Part of a small language model's weights.
Architecture: RMSNorm before each block, no biases in attention or MLP, untied embeddings.
MLP neurons of a small language model. Each row is named by its layer, matrix (down: output weights) and neuron, and shows model dimensions 0-191. Each number is 128 + 32 x the weight over its row's rms, rounded and kept within 0 to 255. Numbers have three digits each. A neuron's up and down rows have the sign that makes its largest values positive.
After each neuron's rows, "fires before" lists the tokens most often just after its 100 highest values on Wikipedia text that the model never trained on. A number after a token or word is its count.

L5.down441:168107141123097139098159121130125128132117132146139144103129150146124109113087115152177112124130141072095125143128099112130119174145119115087154116116186051094133128071120189135110139097120127122102146120126138100090169120121096189123144181163164169113118179102113116137131144100154143136081126125139132132109126130121129047147113103164172113150151094125129127128152146172070123141133129131167124126135116084120153115136128128143118123166124077122045125115131151058125152106142135117158095101143106122153148118178148151145124092255148122133133125121167101115127124094136119143
fires before: "." 31, "\n" 7, "-" 7, "″" 5, "°" 5, "% " 5

L9.down209:131157142057127201136136120160108062167129156158085156122160080128059179158098159117131088147111148125106127127073157160153156116143173202107108148091123084100210164049093168117049161145125156099158157173094139162134094124155066093112144127193133098129135143111201119168126120121125108127118144131181076094206122121121145133114174120175185109157125139186154129091178098133095113107168136158098122135127164125160108140119103125126128149139104147095087153137123129130148162129127145098072163108135139167188117104147117146086105070191122108127108139171120152131170099071149166071
fires before: ", " 18, "." 10, ". " 8, ") " 7, "-" 7, "\n" 4

L9.down311:112128097113159131155107131116108113144056131131103143110129103119102104104064127154102140111155143121103151146128082099112101113121150138164131148102162149111176164120127159168098022168133116102119132093125075086168134122150149129130093154126127137202144180144128142164127140132072113156104038099139127109167139135114128165132145107129117155134084130133148097067131123130143146091148131143148163095082120129046151087137078162137132100178121171107158088092077164141080144134127140129161090138093101076162161075195143142100118124255097181170078122101152175144135104128136153102
fires before: "- " 39, "\n" 10, "\n\n" 7, "of " 4

L3.down298:135229151144112097094042125131085108111130156161113141113112110136111166116058105078080090078112159149100167142134109163155138159190142143129211113124150173117127139126129093140108137122146149192159114162134171046130154116163067101120154144085178166149154127096178149161109137111084116084126111098135166122128127124136121135088134100098130170123115145118110214104170123160203130144144139077112117147157129135136167152132131114129108069131123116105145128119100140137074112158170122126150174141163151192098129125121134165139141124251109055226139151125157132150159121114123140163
fires before: ", " 33, ". " 10, "." 9, "==" 5, "burg" 5, "; " 5

L8.down371:132170127137121173130093148107131135117140112086188162108116101162113126171166139178122136113150144104158115176165153156078141124119165156120113094083089083152159121091145094065114092167094128100083138132141138111145142119126170163096180089151140142139146165107078169120042108164131180108111142139089150063167155133112080097136155149126175094115058141081140068124098114147124171114111137100112107154178104093118161131137062218102151169113146093163128119179129203154136126133092084068122126147144123073150144070118165120151099107254136149134175131105173150148120108090123095116
fires before: "- " 93

L5.down132:144110057112085139098123141132105129136162123128141132176144134110067122038132080118155144124125172134086151131129123117108152137127106125054156124163141082139201128117159134129113153117129150077150147141131167090086120171074163147108120141143139175140099117104121144100157126077157137135130088099109128115094134093179140130081156096192168116110126112116146137144146123153092152115151115143111135097077122069119146087115138125127103126195154095126073129152094159098148147123120140139138137132178130125106089147121125143145132102255080076126075141200143131075156144157115147068
fires before: "\n" 35, "the " 14, "." 4, "his " 4, "″" 4, "–" 4

L8.down378:104134117126182152149166140087117142111083085067162131120154104135161128156146123132102140159159149139159068080166155125078137103108135156114126111104079124111119141078102097138175081111105141100152141113141122047156097103105116143142115101180170128145191156116114191139085083123128091091152043153082116131120072158125110116103130118135132122132068116115137109123113130103133153083151099163124144162116025087057183106132159147074135132202122098106129115147139170120160097114051088165112103125125092124090150133133143162168100123255163135116156092157153138106118106074160109137
fires before: "- " 84

L9.down21:132127172172090170177150101118143154135152092120115126115110135107169161172159091107107113112108151193183108080194160157153144145127131149153107121071064128141137131124158108142096137113110121107148160093089137122115163117082109092141155100118175141141211135120080162098088115123109208158162088175122143062112122130157139110136133157132136111168145133137144102108111075122112122149111165126121132099100068105126142132037119165141093092160156062048133165128130132121132105115134176125167096179095096089131130082130096142161104124255184107109122092120142143095123130105138115113
fires before: "- " 89

L3.down413:141140124144118073107071129073153110106121124154107204092117168116083133169110125135142061129135152145170095105156096166110081136108127120165115117096156144101088085146122159110135174142141116170180109142102078084121143120111058138131133140125088097103112160151101156103103137120219122141159158121138161126143167153180146121149095094243150105109178133127134139150155159144096095151142084131139139119109099101149176139173076108111089089120130102160136136054140210094097200108118084103139146132140127184145121151117117100177191130240120083171136147155176159111132131097118163099
fires before: ", " 27, ". " 8, "." 8, ": " 5, "burg" 5

L5.down177:110122138057113140100146151111100147155080080095163087129107126140134170095074116137129123082119151136122086191140139123125152141167118211168168095113117147112166146138080099103134116146116137136100117071090124096204078112154132114126155094107103077149135031122093115150129122085091179170083119131099149066126090120064156138133144157127154125161112136134152130112167117133130181059110130142140165144138106148143092149086126134113143132133071109103078108101116146141133087158178152092176114086117106098102209087178139148121106157255118156090144151111078137161080145166082138114
fires before: "\n" 60, "\n\n" 26

L9.down451:096169113126159166105191159099158162116149143176062093105142140127090156148152106155148176094139144047098135129107110141206096156081173145136128178156182199147110095177153117117081162141196109137149107071084111156165186121090111092155119131154176101157180090131116142144085097158114141179090164123097099136162111124159160096144089119168152151093160077110131145111116150179170100217117108157156109099137144198109089085140080091114110124130093113176177102095157133120102104120160140101124156088091124057128105122159157142114128111130155166156103118133121148172175170108163095157
fires before: "." 21, "," 18, "–" 16, "00 " 6, "-" 5, "% " 4

L4.down168:071166122130096111125127094088113122118164165118127126106162107167096167196096120116146091103126120209128156108129092128209120185116136087198135148165192173104106120113119112074115175129124128151153137133100164112124167114119110122110127062129144125115120115075150132110124117119127095168132126108127109120168125126197128074143116084181151101091123117196171144139132081152058098110165179101192074101101116139113127126161129104126051164172152135107028178135163125149109112190123139107075170138084160145116140180160114119111162156181125121183169090093153146141133094160128202116
fires before: ", " 27, "-" 9, "." 7, "==" 5, "ly " 5

L3.down500:148114103087134118134121138164141097153124138120118142166153131112119112130117149099132153165148129129144149138145151160121116147148090132108117109149083120085134135095113098130143068147129135089159137141126142139077117132134150147132129146129106164148119126141139115115148097136122159112090094125156137105134133107155117141138132111147110102114122178118131177104127103122134153103158128133128117121106071123106107137148111115163136142152149132122125148118150126142133120147109134131135111163142120123125138165125125162140120125255135140132159110165115127153112136107117123125
fires before: "the " 46, "his " 6, "her " 6, "their " 4, "a " 4